From a checkpoint of a small transformer trained on Wikipedia.
Architecture: biases on query, key and value, tied embeddings.
MLP neurons of a small language model. Each row is named by its layer, matrix (gate and up: input weights) and neuron, and shows model dimensions 0-255. Each number is 500 + 25 x the weight over its row's rms, rounded and kept within 0 to 999. Numbers have three digits each. A neuron's up and down rows have the sign that makes its largest values positive.
After each neuron's rows, "fires after" lists the tokens most often just before its 100 highest values on Wikipedia text that the model never trained on. A number after a token or word is its count.

L8.gate416:482502541507466494517516497483505516472447518539487545511519505464530494491507493493463517483495502561454480471492488463500494500454479489471468522558491528551472531529514527510518491496490516501512457524465502524526532521450530486524483515444483535522485508494488478465481467522461497486506487500527495463503540502524481494461496481506531464470533509452474487474517465512497487526448460476460504502521477471504483561476482505486508481467507503481489471513489527496485471504493475527456517487482467518519480521502485488528525485481536455494512493559521498488491470465506475468504520514466473531522494482513469506502491506511516501460502479468524467485528507449482485535513470523502502474510522516486519508483463441536506526477469469472485561540470466507517488483522502
L8.up416:471495517508496506504488516441518486497476559526513535475451467500499472447486521520508515509495498507503509465523529531566461482441460548530466520517466480487490518541491483470495479471473458510507539470505517509507509502517446479558474476443489496488491492466521480435480538487489507485513516446464469482489521465433538485485474481527486493504538520524509453526547482505516490552496493454504475491508507488495504496491491502485542495486518513492537500460503517516508503476503531458468448491517492497474483511533510503502504490484500502537508528509527520520511509503483492510503503555484462509548541503503475510467539494440524487502491495517515504537499482502495504529454503480534522498483523484504501517532509498492527524505484523473516521519473475532479474493525480
fires after: "," 45, "." 18, "e" 9, " sp" 8, " se" 4

L2.gate958:472480506506505504535501525521471444485487479499477462468467492552509477519501446503519502492468528485504513540492473502522487496497532471528532530495520496532512509457510478504517495520540525503430531484554497523519515482527496488533471504516493512544461506517517473488516471506517496488454485472539495517553484510489540531444527487524521497505483525485500488531508498501474516510484517509504517519517491500484518509518484471502527499510499495499533533491532469527528504527491490530491526511486517503524476475499475505486541466498500502519476545496472504497470506485510497501518483531460464529540462555509441516520507464513506506493431497521538495506490483538502475482552463509482517504460491439522550524550526522505479531508494526517483548506512469517444498433521531
L2.up958:494491502473505511523464506511480500489488540526508580495492489501506462484468481499450501503485470557531518553498474498506517507498514509487537503506525481507495532507521501454524464519531467492460477497522456477463522488528507469528499492454518499513498480484539525503520525494531516472478505487504484494521485533501496489481550508504489495513500522488486502532518467507497544490492528523452572521516508501502521521529456520537507499489462475467524510464550484493502531515480495500469519519470486510535489488493550504461499438480534505533524513460475485492521499477523470469487425515483517544512465559552487494566509485533495503496468517473487500508490498514522489446544494497496492525492523487468511496508504498514497479469502528485501493489494466509485501454528573
fires after: "\n" 78, " No" 5, " p" 4, "m" 4

L7.gate184:505506519495493510490430508520494525500517490503518506517457419549521520502519505502455489433472474533480533484477465527487481510528501520473499465470457552470468513506489458481535488437493480462530482504498504466486483525513518512495473500476451512525534464535494544525477528491531503469491506472481430468500477493544494475515493521490475485527484516474501519494523491510506478527485495537501469476481489532486496508481540517449509508467471496474525539487526517522550529492514504496467512480487483519487497527460538509499488519486519555531532507523531513467488504489516511517520467508449536510480503492527565522497464488474477474491498468499510512531504454503477480485465526497490530483458538481525529503515507514477509496490530495512506529472535500489490482482511497
L7.up184:497506469518486530450505512487507479515505495533470502507509519482523515479494490502513481508535507518501505535549492462497517507472481509510509515494517492514526481509470532421493478501475498521461514515486447528523507507517487503508585468480534505550508524508493500512508502569480559491476499469548503499508466475519489514491503531478454494522479475488526476490503509505523487484525468505504524441554493490461509500486472480500442497507492534540524542476515521510506474557521475527539496457549500518492465515467518503513530495529513551464509482496523538509512519534457525522450525490513499508481516499502491501486514482498514579499529489489547488504467489473482466473519484516507464484438490492523512497537492522484495514503516534503538473470515522464478479486493511
fires after: " " 14, " dis" 13, " ex" 12, "u" 8, " A" 7

L8.gate555:510497509502495511506455496458461506492509468482497469513467501511477495480524502556500445528522484489501490446533506517467499522527491497478498513470475476504518494461476490512479508518529477487484508506513525468508487492467507516514494573467470534487529520503508494525471471490474527512504504516489524554523496552556513507523503494469469492482503514516463492482529439519515517507486504492464496486468525513516467504545449505493470496466479488499508486521488542442469483419505493525476559521467503507493495527504546512535543494496501508486470473476496477489488487507517549539486516484493506511519513500515487501548491484491512497543481487472507478477507417523550484492492488554534482476512478521499513537427494505476469551490499512492478502470526533487498491512508472
L8.up555:521518488494512489538517523489473506481504474509438466453536513458514537503521460515504511498539523510461496468520510534496496510518503513485484498498472490516507525533509589488489552502495465458488505481471486508470536496476477503455513486535517508511512493458453489508478522474509526496535524515512512479504542525521515514529523493533471463496467505517490499481512513544482499483530491526436497521471511466554489494492527492474520501527524472488513434549527442535512464560483458487499481565449502511503537488513506537482527508511520513498498477527495495483492522472493520475464480518488517509512490517523502512460477434486484514517502473474495473493531514523475508566526490515507491556494514473476497502515454479504492508510485481506510493483544498521494473495488493
fires after: " s" 34, " Al" 12, " S" 7, "," 6

L2.gate642:547498500490498504532482507489479500541474519543516497479509482481478515489526492519524486491470501463503457483450525528487499516519473508458513471485456452491475474471476507522527480510503495474505496593463544490501486501507532471497536516518505496457495511481517526491507473464469493509523474506433478498490481477505486445535447454519499537504482473496531486496503475539536526494455494484504500482496498496489520513479468501512472481496484577516462508509480475480531509504477531485518507521520522502457499529476467515467498530484493528492487454508501425546517516496480496509496549525517493490493493492549533544486484562495513475475468475502523516491504507494485515462523521495542522515461490525527498501510495529515501522472490500503513483514579522460488483512500520
L2.up642:550511500515508490482492523497470448499474508513458549489495504491519481501460468485490488517496517488508551486476516519496532504517465507506531532460482491469500502480488490533489518468482471468555470527484488485522466485474486512484516535534513485477538475514543528457444454493485518536490520485463478550451492478483501486513509459483467485525522471496532451483438497524492497480446517483502504490501492508516495478482510467514504474496483502504504529521485406471514464527473513521518501508486476523512532516525494449511488489484491428461530500530505505510508469518477496486483505501495521540519514471453528453500523507522533491469501516490520515516515516490517518478490513492518543542484456507506464515480544463490492493501500512495531478541458465497447477516506491
fires after: "." 65, " f" 19

L6.gate74:525495486515484457459505517509493527542505496489489538450470501480499535461493494525532464495492482480451547451546481497477472501551497489505516468508451527461559511489547463484519497473516478518501503505522474524467494448499506489476516497513494517522508511493502459503581483435511483523542450452482502437474493489494512476500512509500488556472494511530490466474494490515537483520506511500525473491449471520507519517518443496522519491532538505478521523525506521490477487513471506490512478500488498518508506515495463472524538507503514466469500515505498528491493469502485517529467480498512481521505512461526516526483482479493512492469506496492512521490504510476538489508463487494463476498465543503544496499502563517493532514514464491491504453537525500487486547438471496
L6.up74:499527488423507512519510527529525486497494536515516526503491496511504466479515482460511499474417473519440506512539462480450512474484481520461512558506492498510510549512543515528434521503496503522555481495493489510479512498500508446520492456494495514537493469544466494491491527466469505498511476461547506463503510531487456507520492521522442471531518502516483493517460483486523506490508505530526467464534526493483504512485530501503497509526495486497558489490506479505482454500479460462513490476462499512517513536517520464524484506497506500508513495517500466504502527444481564505484498507481475536470487515523522514474460513501507495526536494514501487458509468493500483525462515526492497495484516502508515522513470545525539507502430514522508496484478486512502496454538517
fires after: " o" 19, " M" 16, " comp" 12, " m" 8, " cl" 5, " J" 4

L8.gate503:516491541458515530500504490531559522521523519531522514500506513523518468520493451510472502552507468536466513545506503477499536466470494472524551497512512492512490524474519488562523536533520498481520498498484461498503504516459468476496514475518499510503548493485519516473496537486505490481467493447495482482514516510532489479489529472503540532461509511458530516482503500500509522493518488441501478489496494498463483533503512483500484498472481526512460495521521490504508479475481466526522528536515496522494500516474507482540517457509511531521492514507524487510538483499487504452550487548484491548506516485455510517528496467489534520519484481498445523485517565463450516472541520530476487531455512526508483471487533492481528500461522546503497530528438534470528500514492454
L8.up503:489486480495553483484530495481518525513479505542531502472538507529498509489511461474489486497501464477503491495555523485496516553525515480552553472510501427563492535529496474518489500469464484486477534505480485459542507554471476495529547525536514525509515505482511514518508508486506490477477500486518524481486477476537496489464478449521501551530491525463554497487497519517469516506491515489507502477534432507494504446509501528480495516491461491531479478533527520483473504501533467520509477527519539474515500501506512530500540458511502481523484518481526498502546516538509494484508512508482518490546498422468499478569493505512506550465502502478552527507496507503503518488545493503430508511480518492476509517491518487503502503502490522504523520472469525488491518506508486
fires after: " F" 34, " Sc" 17, " f" 8, " G" 5, " R" 5, " r" 4

L8.gate749:474452489478504456499548463488513488545486449509511520479542495471502494521488498549498490463510544502484504515492501497496466471541521519500490502496530447506512521504492448479520482496528515506496528506522465487499494484489542512490512446520541499516510481487530500517526497479470532476477483503505511469497482520486535479501487505543529490494484516536516504500488440526500520512479503517499497515495508477525505475493462556489509458476532472484541513487530496492524501536493479515485462496524506458456487487504504492535534517510493521510511550535485513507453508551504518541501477480448528507550479485468480495473511488469499493523483504518493478490524501388511528518475496476459498493507525521523507447521535488474514527505499496543495464513562508512479550450482517
L8.up749:518493513489467496493503515493515482473493508462446508506485491509522486507493491539510529434519512502501530520502530498519508482546518470486478519537491506459446517506469507553479502489529548498522510461453559511483492478468484506514500485559520503516497508479498455477471500475442474478470513494499493487495520521511506479490542536472485469453513489515513517492508443513506501551484523516499502542492501481470494467478494526468501499540522514534498478504488483460483525467501532540479502475567490474528531509536482446546458505461490509508530514509494505474481493476526507529494462507492494480507531492544532500517519485509509476462507479517492488525509434474559486503468492493509524480486491477564502480494457536483516541519512493505441519518480493494504547492505521
fires after: "em" 16, " Col" 15, "is" 7, " cl" 7, " M" 7

L2.gate182:573480549517475515486511502495469498495486517516505533523511555521469519550508505492506529515498537473519519496462447460499508506490494522506474471534499520533491483497502477507488521508493484524483480491514492506479505452464495490489517443553508507489498473501512452505500458484529531547498485468462460518471522531513525454491519456469512504488508474537512482535481498498521491512502531467465547500503454487443494526469515530509490479512492500560495447507517492494479504534481455520486518555471477547466531492522543495523520517513482486492506509496489485503530474530518484464472537508469488499474474482462523485496510498482488475490484476476515504458480470490495436506505501508543456457475488509532466504448500466520489543523485469494504498464485511480501494537516492
L2.up182:532493522491490481508489515527519466529495496552514502516527508514469544532471461508480506526523507462492524504444469511480508505499526537521507508497568484518469507497496526528491499500542463510551480532480482517485442521496530473519508482542502526479501495525545508540531512522497510500524489498502468510490487477522527465491482496483549499502533442512515520533515503476520511488541491478457514507522454514443493555488479508530500466529500490505510513515537480525543490516474439562530550520503487531472522498529508486522475458505486483492527509513480505503534486514512486480515521524432508490509492490484493497500548499547487512513449502490555526477463510501508468510511532485507485485552516520523469529476517420491497542518487505503500497516504533495489518499520500
fires after: " R" 31, " r" 20, "et" 11, " f" 6, "v" 5

L5.gate221:526473516478532518476512501504539505527469495487508529472510500528506540463483464485439484512499508498479511504525501480501496468490513496513529486440519462452462520491507466522551515508538500517439493476533466493502492476533473500521519497497502542514520462477514474495510477508510513478486508509525511509495475502497496476503486509490495480505531498508504484501534495522518506533520506490468498556473504555455482505505524542485489468500498500460483525548459470527540542547490473492451483528514490475520509446499495525537486465517510523482535496458500482505514526496480476470461464539509505523456504483518471478514508483485528479476478471489504521470504494521434539514503465532502446473530471489516499508477524448515509529533534495510513460590512499478490475475523483
L5.up221:514466514467490458516526494511590530504457499485510469514512436538459521505477497467515514479509494468512505479542497497502500471472502515529536488509510509492490528532509504546477480493508486501446541483500505501507496484498485486500545522497518547506521488459527477536482455522531518458483482472497533471524483496484539496487467536582510495546522515471533525482511502504516486520485502551507463498472478490482488521471498513499464449502502527506522518510472474476498501563478488530492493517521535519501518452496502528548498507521521507505523512478525498518531527510494520484508516488474502479510524515498499494518520493485452500470453491543506542480476531525468464494499464545501513464548473501538461484486505480479491538533511475538541477543516508513475475487502479
fires after: " R" 28, " r" 10, " W" 8, " Gr" 8, " f" 8

L12.gate140:528436498542523462505546493493500540495503500491504498507490491499462518479534518529519523505498514502516502493491465500547480477482516525554505520491502503527500476487454490509535476522502559446526502480467478540541497510496525521506498545499482491503498501492534518531455527458448470535455560493523537472502461514495525482511499504529518473454507494521495533514454492512540461475500483519481483492488481500499523526504467516477521453517515546509474480521498500511504502517489498524492493473567504484572469512501493523523502506506462548481454451524511464476526508501539498472506515467464457491533501502480486496517496488482506515510499477520489524527466479423494505479514473533461477507484475509457473509475509533476524473502500491501502533551514520489515493536497493
L12.up140:511501474512516551504507515495470514490515522493502486485499457522516485500506511537529491502479479543501467488513506502531505481524497497502489527523484493531509511477470539491483499513520505464492525463518473489469469512525533518564509520477487460500507484511517512514458448471490505539525523518458489504531453501557521554481523478510509508548489479502508529509497540469518494441527470484488459511492510545489462430525522472496515527460463451526501474571494505514503505478496529457447494506531491542465478480491481580499482516521539468521516504475456484476502450496513519488492500563502486507494508488477465480484481449479483471491483482504517478478479499478532517464501492512460504552495535513485502476509524477488503471497528479512503487482492477519511511525474505
fires after: "==" 20, " the" 16, " A" 7, " he" 6, " to" 5, " a" 5

L8.gate1008:493490511496496493508494526515452512483445471514450514482534545507487479521516532498503523483517515485459512475508461507556490485496504524520470484519527534488498520528552513480510497446509488504488495513488500485602532519468465543501505505510521482518456504497485513514454501449523500498515516509535522454553492513445464521481476499509501508524491510517478475490517494522553500477530506472527485541503470514485465490501518489531478503508480512475498530477500512510456466492527465496514491486512491484491471491501495490483522517505458473489470502522503512489492474549491455458503475486518526483527500509495549485504462499502473483470538513503554561529525514527494490513494485494511507512529554464559472491514534480538501531534497514496470560473528501517493487468507455
L8.up1008:500525519523501507502493476502512512445508494500478469505550484453465501522530548531501505527534499473470537506536471508493479482544478506496484464482499507517502534559503492488489470462482511475475483505514501466519509503525521534528450431449428517495451468479470515517482488500508518522502520494536535526520453515539466501487474520536463506500524481530493491476518450498523493503522513462510520489482453493494491526472511487525505508466442494529530474445505516485484527525536480491504497518502526486506524478486481470530524537467504434469521469513489487503485487531501505473489519493550505482489478536497540538533485511485472479536530483507466482510508512494532449480516521499499470533503495491522535507503471531535489508543486497471511555502513510538484498496511509
fires after: "\n" 58, "." 6, "es" 5

L8.gate384:473478485504480509523495470504483487514493457478486525487458464543504508492500497499502519486507508502519570487506501567558456514532489499496512482458495536498501484505548486504508531498475486475499518499517548458535521491468498452485474491504480541522468505516501475472489480578502471486547526493509492534465468480528519530553483487488517520528532471505528537497507548466508477504474525501547486508446483473490497509478462474493492534489513508518482467513487497490520480482469471501493525492514499501526507515503522545535482543488523559503490499485545508489482570489437521503506484527522523486508507483460487509516428503486449470470507481501531511510485512489474511478461470534530462510463497533506489533506512493505491490483534495495517505489486465494487472516512539
L8.up384:469488517485500524474462480535499479509475474487470458506524519514480464506505503508566521535491491494494512461518487507499510495463511492500492504507491498524491520536501573500498505517488516507489490554470522493524481449534488578483507476520510485511495454516461444489553483496484485479516499493492501517517501462485481526491513488496446521512458497460516458487524489485521496472507475515499490454466489509490435531504514497497451503489511478542511485500484505484529439488485483529507518480483514492534516488509517501511493535482481492457576486466509536464525508559516487539489524525487488503541511504536502515494477521525520482472495470501522445506482538494492463525501471544523515511491495474478488533501512462455488491504469448529501508565507495506452487515495525
fires after: "v" 33, " " 10, "u" 8, " v" 6, "qu" 5, "er" 4

L12.gate371:518520497498497509550477455497465462480514500504541527520534517473442464538489550518530518502463491496526461488521484542492490481488485507516482501504527504526485497482502474510510437496502497464525492512533488527507476542535540494522490488503500500539537476496519494492512517488451518513516520484534486526553475528542471479467514495512521522477521519492470513519530481473511533485510480523488532543555510521469486516477515528492493534477521505496548484505461483570485497526499532512516504512537501504482501527466499543537529486486459513523508491482494479485495456526561544562463507485556527517520506486499471476471496470502508489497482524509492508518510497485476503483453484528513523469470486506497497581471522484506516507500498490496471488524532551503497457538500478
L12.up371:514469512511507466505481518483481470503523533505503507505503492521502508500482513504516538495515486508502512516476484505494502522556504476502505532525480490509475448498522463455525478474479472443496521476509476515480509497516539510477518507427512434477475512494537503488474525509489537493474529524523517468518496508481493484460438482498484543500481506503526522525517511525487465518526510498524454553491518493467528500480519511521549525492462473548484494535494490486478492495503515464502526483485517580576475516502545533571507501494484500535456495521516483488476498546483507535500510529522473546510494496515516493511479479519544496510468530538549489495468475464508530488492511483528538522488499474541496470514475518488496519495545495487512502527529523502478494523463437
fires after: " the" 19, " a" 14, " of" 9, " with" 8, " by" 5

L7.gate780:470469494546522480488496458493525512482520469484511504553544538546527519502481526563466476464545528538514543464500515500440505538485504528485466542471508506521450505487474491508508517544493498474517511519493511531493469460470508458509500493490486521480490520514495521490484501487498531505464509531551491540526478522519479484511480508506516464490493493477475514500511529457530483534526445477508491506548488498468515530499511537489446519521510467504495464546525507524481534481455497484496514532435547496518539516518502492517528504463463534489498539500500500482500480480495541504459496515464506523460532525511525522507513507472498473498527491500513509500529493500494490473516471513524474483502499485507508416501536485524512511509486487538534497529509466528462502512532480
L7.up780:507495471511511520507511499540495546489488521488519466459509511511506522514487497489563481530516540471459525488494479512470512496505535521487492498507491443493495507533526523538490516476537501530490490516482461528483473556501495477499446571530484534497479503491508482527469495555506559497535497518500518477540483534479520482518514488532521535520467513535534502484480504512513510528510495482511514536453509511473536472515485483498509485502488520483511512495519506552504479500512467527482487515527512496479508470522486479501525410515467553501480516511511479503514478482482506484499486519512493506484495567521536510494469531484489468503491469484475517532489514515499505465521485525465471536475437511498469501474443457496465568498485495485555492536486511504462512501517542
fires after: " S" 21, "l" 10, " s" 6, " inter" 6, "per" 6, " G" 6

L6.gate698:503516520540545570518512529470515492479502525519521512527503476501499501494490522488482530506494541517487482483454473515505515441500546500505510500493509501478555535462558475498511488524484539505521490429512538460496455526509535478503493516493517515494508486497488499434475529510499484491436458518537489445524439482499504528490472531491497506518502521489498532497508514495530507509521481482492526505512487505494502491505504458544521508475535510547531498525559493486522499458511525547503440490538498443503566511492511487490494521453506511500504508510524521472510490512437484495510511459483503514525495517479488550485487519491481502499485520490501561522483541531509507489517505527559487517486498458482504497489498522508517525487497531508495492519453472503466491521502468
L6.up698:512478499538534509540509483538497453465490519537475516513524501470493481525504506531482542455470559493488491577514470485475551482525524507508508522490545525441504548522493472424475526490516514507506515499507497531514459501508496452518517443482516491479520507549509510488513561516520506484494464500484513475467499493483516489510452527472468504500493495507479481519454493466507482453498518536529501494500517535501488492509500527494523514473512508506512499483517499485524502519514499465484477530480464471486515494528522502503526510514530480486523482518472520511488538519491481454507480503514500475531551510487501517537509512477532515487469545495483522550478540481467485471546481491516485518509542488502538487535520562542501500518501515492515521534456527519468448516518509
fires after: " H" 29, " P" 10, " c" 9, "ill" 6, " p" 4, " h" 4

L9.gate266:530490494524550506509456484460466483455434507522527489515507498497529514462540500555510504502493521477476482504509546490522492504522525497483483497525493470529490534534469498518494514522543522503532494525514499490502478477488529494536538478528505480477531509484464521558500519469513485556533485502504485526499521520519522467467498480488500483507497500493525519505519491529535510527449530432492498472491545491499529494512526494503500453547534497507516464531529493523532496536502495490524461501489542495506558460526475488488502511513512457527492488501520544532518497487500510494509503537477498492518495486494503528534453471509432477508518468484486493482499466479512440456544512425494482507518503536490490463496495483506516480520489497449462460478482486502508527534512464
L9.up266:561515526535501486519473518466482490508515485530505500492504456506489479476527427485508475492497546511494474486540516509457508509515536481496450508499512522477571540477475502454492482514463456501493462475496494493522479509460514516493491498510471504485505553476498472548492540475524543495498548478530497519480510490513486496532507530471558555521500497477510514481506515487530466529509478471527498469512474500474518505559477505500453453509519488500531496493495443505472489534499492534522502518479521485493493459471510507535517501512481519511498495528473533558527490459536533501489449524544457478509503508463531499549460514504475477488541461486549490494539500505490475531483489487509493479508477471535492525477479476509532465501516485496514516504505512512529514514518500
fires after: " A" 15, "u" 12, "o" 9, "A" 5, "if" 5, "um" 4

L5.gate772:505490498492506550465551497482497446487532467538503501474496490527510495501503465492510524498466528523488490550518490446513464513521449474485532487505536466492491484482520501464525492480494507516514502497480516517494491484454495494515523464509527527498522518478478477489521509510517496491483464547512480507545485504500513510534460464475476490550478468512545456516497476529495484484529506471492522477475496459477488497536494553528469459497514479475553482523525447508515502486536515475523472514533502478529476489520536465492511504479497480529485513475485486530529490523475492487505484502504486481469522495512488510399514481502471522502535479497521525497496496492477528538520495524484494549484470540526476527474526499486538442455488501513521522524518458529535439542484514
L5.up772:488502498478486508461518547481486507483521478496470506528541475504508503518510510537526518529499518522495453510535512465479466511467516491505561554539479509504529463490466480494539507486454542493531475531484540492530534474517495516526534493477509524463506505493469505533488508528535462549465540492523505496516524497486513548510471471491458467467513463488553504525496534532524524491491486546495477501496494540463510485454499472467508534507501503479539463506495473507472454491519550479549488458505533451518460489464474475525532513535490465494461538491496527498474497497498472514478508472532489498499455523512498486517461479512498518470497489531485527521484486508497508503480534515543468509449502496515512484511485541472501520516498452503502517488520499543476497550519505
fires after: " n" 21, " s" 17, " g" 17, " c" 9, " J" 6, " G" 5

L5.gate209:449523498519492458483504544522459560502461503520511508511510520481496464476545530505550508476574529514469496522525476481523483462506507502490460547495489513476491473477503498490495469513514455513502452526492484526551474487475522507491490537499434506500511503493570498488477490518487511506482465479503501510523529503482480493552496488518510499471532494535536481513514511515557541488509452436517519493465511495475497523486510499504497515523520527523491490477490523473504516478499467481470495524510544479508497537490499521483515516528456503488519496553523535495530519510480499510555508508527471499489491525500524477489493466489514454511498446491504502505535465503489506501479442523528517517488492504560452476534489501498514487524453530540519506505505515455516510460460503
L5.up209:531521473517501450497541504487494487481516492547527523457553518461470493498503484533516511504527505455487488504527534522546482529487461545484471539514495507490459494492504466499478525531527485532531516544509526500513490507498504463518483483483481487507501457492537490496484559479482516452475467488495503498485488499507492502548462509537491513476516538524499511515462490495548522499535485509525523468470500505498505535500498496477455521505472522541518477511501520494500484497517565491427486511483518498518505479528532495478472501510516495496472537540488535470521492464489501493504496557496488511512456483504486483495490424530488438503490499472477509480533506509502481539505427490488526503487501505499433507518459527502478502544467509489522539534504540515532481521486490
fires after: "." 44, "," 28, " W" 7

L5.gate371:526476505480507519529479530475469490498505467508489511499473531470464505500510493473506529510497529493467544503499499509523531481472486483501478509534516458461527496477467514561511493463496499481509518511486498495502497500508567486496546541490503481532468521474484494463501513465536432477490458474522503507546500508488494486503468545500514495526514521485490456490504523520512483513533511532480507496502489491477470499479518488506525475506469484508470525479503498517538478484451499555498515507535521442519502438485475458486499528535477485492523482513480479499515479489504477532523550547468493499525485547555526467491468455492524499520503498513476539509560504525502487506499496481469517489475476455528497526510554450460481509509513475507439524503535499478466554481537528
L5.up371:498498469529523521501462535516516509484490487522491518495508490475521481508502474495497488539497494514524493545466482508506501519512513533477471503477506515448530538485482537480513520517474479482512510532476526569513433477566512530506465452445480504468508470526481463495497510493506515545510493489472504510521475482505474491464497504509443515523488510495493499489473479512465479513501481493560490488542484464521500478507460439508440466533477484482455493505506488469484539486481477521492523479507491533460488468565519503529500492542520501495508532502503523485490481513490429499482522484538515498506548467485506476524537507533551470535502505491507506516476483511515495489548500489495529549497521553519483494492501517490480503537503538493519528526461507564509508480490523
fires after: "." 59, " b" 5, " p" 4

L7.gate614:558487491508479511463535517511538501500510498506487531480463563469536555537511513465490475490508502515500498498509486537520506524507473554512490527557556473483503510512530509532513484497523469501497498510526512554491476481503505512500559489493550501487473507515467482494551496509481498513450552456511504495475468515511540495484507493511498507480528523547509474485526495514537529535518512493488522481516507517498497480467471506539518498482507498484548509516509487512523482489484488501531452465521474468462475481502532457520479506529492504525449536509508475550556462497477494508458504507498439516548510526539489533471562478479533501502528462503498463467455467502538500522482497517490514475508529500545481516509471472478482493503477503490483516518518491486484465521513508
L7.up614:512504492520509507523491482527500495488516475516477527514530502544496524470551481471475540492468512512511463498483506458473510497535475473529519482532511465504491568511543492537493505487491519502508516504475474457463507498500479498481471487506487513493499471508505497528507500513520496477435495467490510471449514523475492529525491509483438512496485484534515537469514523509567476542525520517493504504495514547488532469529512500516498516541531531496530478520476501482500473514468499491471429457498522470490518507488490504546501459461454540504505528462474488510487492469460485538526471516466481466480499536504506492517481499499507508520533517466508502517478533544567529464493466514507512505484500502552513450458530526503475472482473524490488516527512443501562500496511493
fires after: " d" 13, " J" 12, " D" 7, "em" 7, " cl" 6, " " 6

L9.gate713:496517469522510491526473528516494513518516471518510503532497525535512467505523501544507461498520491465473523458468506514500491485512449486482512519482518477470515499471456496475492495520501505498507537504545469492498492520465507532469510496518497491512481479474548503512497500528499497520495530498512490515538520482489490559516494481560507500470513498508521557517495469499518526461535444453473477475561468457451503555500505499515498468490489497494489529481493490524514446485515533480471487488511482537521513526439494507538505511527530532457450490483453497488494503531520511521436532514501550542540495449520515502528463530500502520498522507483457504546470462506512501485466497470520503464495524500565536493508527467533473523521486508492482490485488468499511509537490485
L9.up713:517512472512505520443500504496444548489485510514479463507540550495537490564509470506500479484503526520518486459492512494484498476499512487436517482502525479492492493493514482498478538459517497493507520503489493516509482498472509510448477531537548519498455508455495529501464486532488512515513502525465474507529565500511542498516529468534490498494498513463511458459503441504483497473534499489495499486491448482493482536494508448504453435481504451497509485526507466531506456508497538504515490518513489494533496449513468537481522465529434483493508469539520523499511523494467557503457490479510517545496496542487515472484434508495487502503489485490490483514501499507505506482520509515491499474504477497483496482437543496483529491503511516537486493496491478495486450497543490
fires after: " S" 15, " res" 12, " s" 10, "es" 7, "ear" 6, "al" 6

L8.gate571:530517489541506495455499490497515504480467504521526426489460470565501488499518474527492566499479489501530483489488497483494482549501496515510506540502530512480496524508529482521515489486492542514529491483556511477482461452524457498536487435536493510536544511518551454511495539496502461503531466481499490493488492520471516521517481451484524540497480509502525525508512481497488503523484486513524518509443530488536531478511494474518512543528518537535509501475503506476539502513487469533490489520531497528474520493510493490557475491531523527470476519536496519518509489542539478508519537493529509504495527499474491460534471508483493481494505471457506523516483518447522503489490466517542539488468539490507502503491511470515533509456492486498551464565509496486522497494516507
L8.up571:515480502544537530499490498522489531550533502502491510521473540546489507526494479448508499492485500506494453461501512523447530511532519501536511528481485515499482508506472537531473462535520505515496473536522548519474500472505503524560485516513479484481480530497469529530542489480533516509464526473487474463463529483512514511493519466511547495500512498533550565508484474504554517512499496530482497470512500511503532502529490491504514488512501505502503506527542472520551523481469454487516487536546542490506551504519517485512503513520446516504479521524500526489498476519490552496492463488509498503490494506537514496520542483516481488489533452506504525519541504504492467505456497491496544464490441480509497517531457509520502500491472479462493467518439528512536484547499541
fires after: " Ch" 13, "h" 11, " A" 11, " " 8, "u" 7

L6.gate215:526528496522464457493483502458493525507447482477499500476479471525511512483541507491452492542472476518515507519510531505518463526514499493471467511521514489490495486502496486534526535478502550497532521506507489492517479491539504507498483487491461493482542499506519509488509495477491494493504507538534506497501522482478495492516526527497490487480468524534503514457527476512539517514496518483508495477504528488473487513500498519517576485534516522529438501527499525476518505507524481501521465519494506483515522547513520511508488524481507508552500527540517501526458519417488523530480503485516494450546487493537478504469527502487465472510479512551488511475528509503500441472502436555524433534477551499432518462544492528477563506487489504527506515491484516488489480468491459
L6.up215:504506483487484536517473462470504450508490554502455521493454547515534525451496504468485545510483498470527503508555534475521514517487481494478481484508469517511481502525524505481457525541516550518500494496499524457498486507484500498470481498547514541557604513492550506482513501467511528465504533474516527527523531442483457478515519525531486484462480493517518513485520505467483489469530471485498513524483485499525483533465518501491531503502502524509529467513488484510499480525464522471505494477480495550505530555503500488524481512472495462510491481499487483506468487480459532504529520510513510499494491521504524481521485478538482470462494477532478475495534451478495517501490500526472460521468503525501490488550502460513540506466472473478464532516512491513467480482508492
fires after: " H" 20, " M" 17, " m" 10, "t" 8, " h" 8, "H" 7

L6.gate957:477515489491513486510502525471443490486534493509476463512494490496477496476470568485471507489498486514527505517485475467491534479514493496478494492478499442516526512442528472554503490500527506473518483507495519492527451520531487480499521501482488505520466510474475548480494482467496512510488492551521474463520470526504513452547511531482493526508505440514506512518476444515541491475481509520516512468510482508493534509478496489459523511471505514485449486496459495570544495509505577539468473485516496496485472492528466524497481524484458552489455523547514473490476454500495534525471522491494502475516466512485511500474511513481475516518544480516499533544532452501442541457544518461476505508469488468482510506515505513486475505490516511492484506498515513497516513484477481
L6.up957:474501446442505509522502525483506496493481503483510517477516488493487492536483472527512461449511517460474543489479479480524494526472481539483538491448480537504539491510534496482519486498539466534508534515505507489508515489466460526486521513445473518490479506496512468509498480457501479460510474525533527534523478508475448537515500521521508507522495482470512535484503472510457479484523518484501472453454493503498472487511481492486487521504458515474510462513482505524499494564517560500467499446498464527520488500554475455541551461501494489449475503495511467490495476485522429519528468521496503479526536480506498499501457495506489519496503477489502504463537467503490498528520485484495489500491495476498497514479523488573484489511545520521484501551480500516454532471505496
fires after: "." 84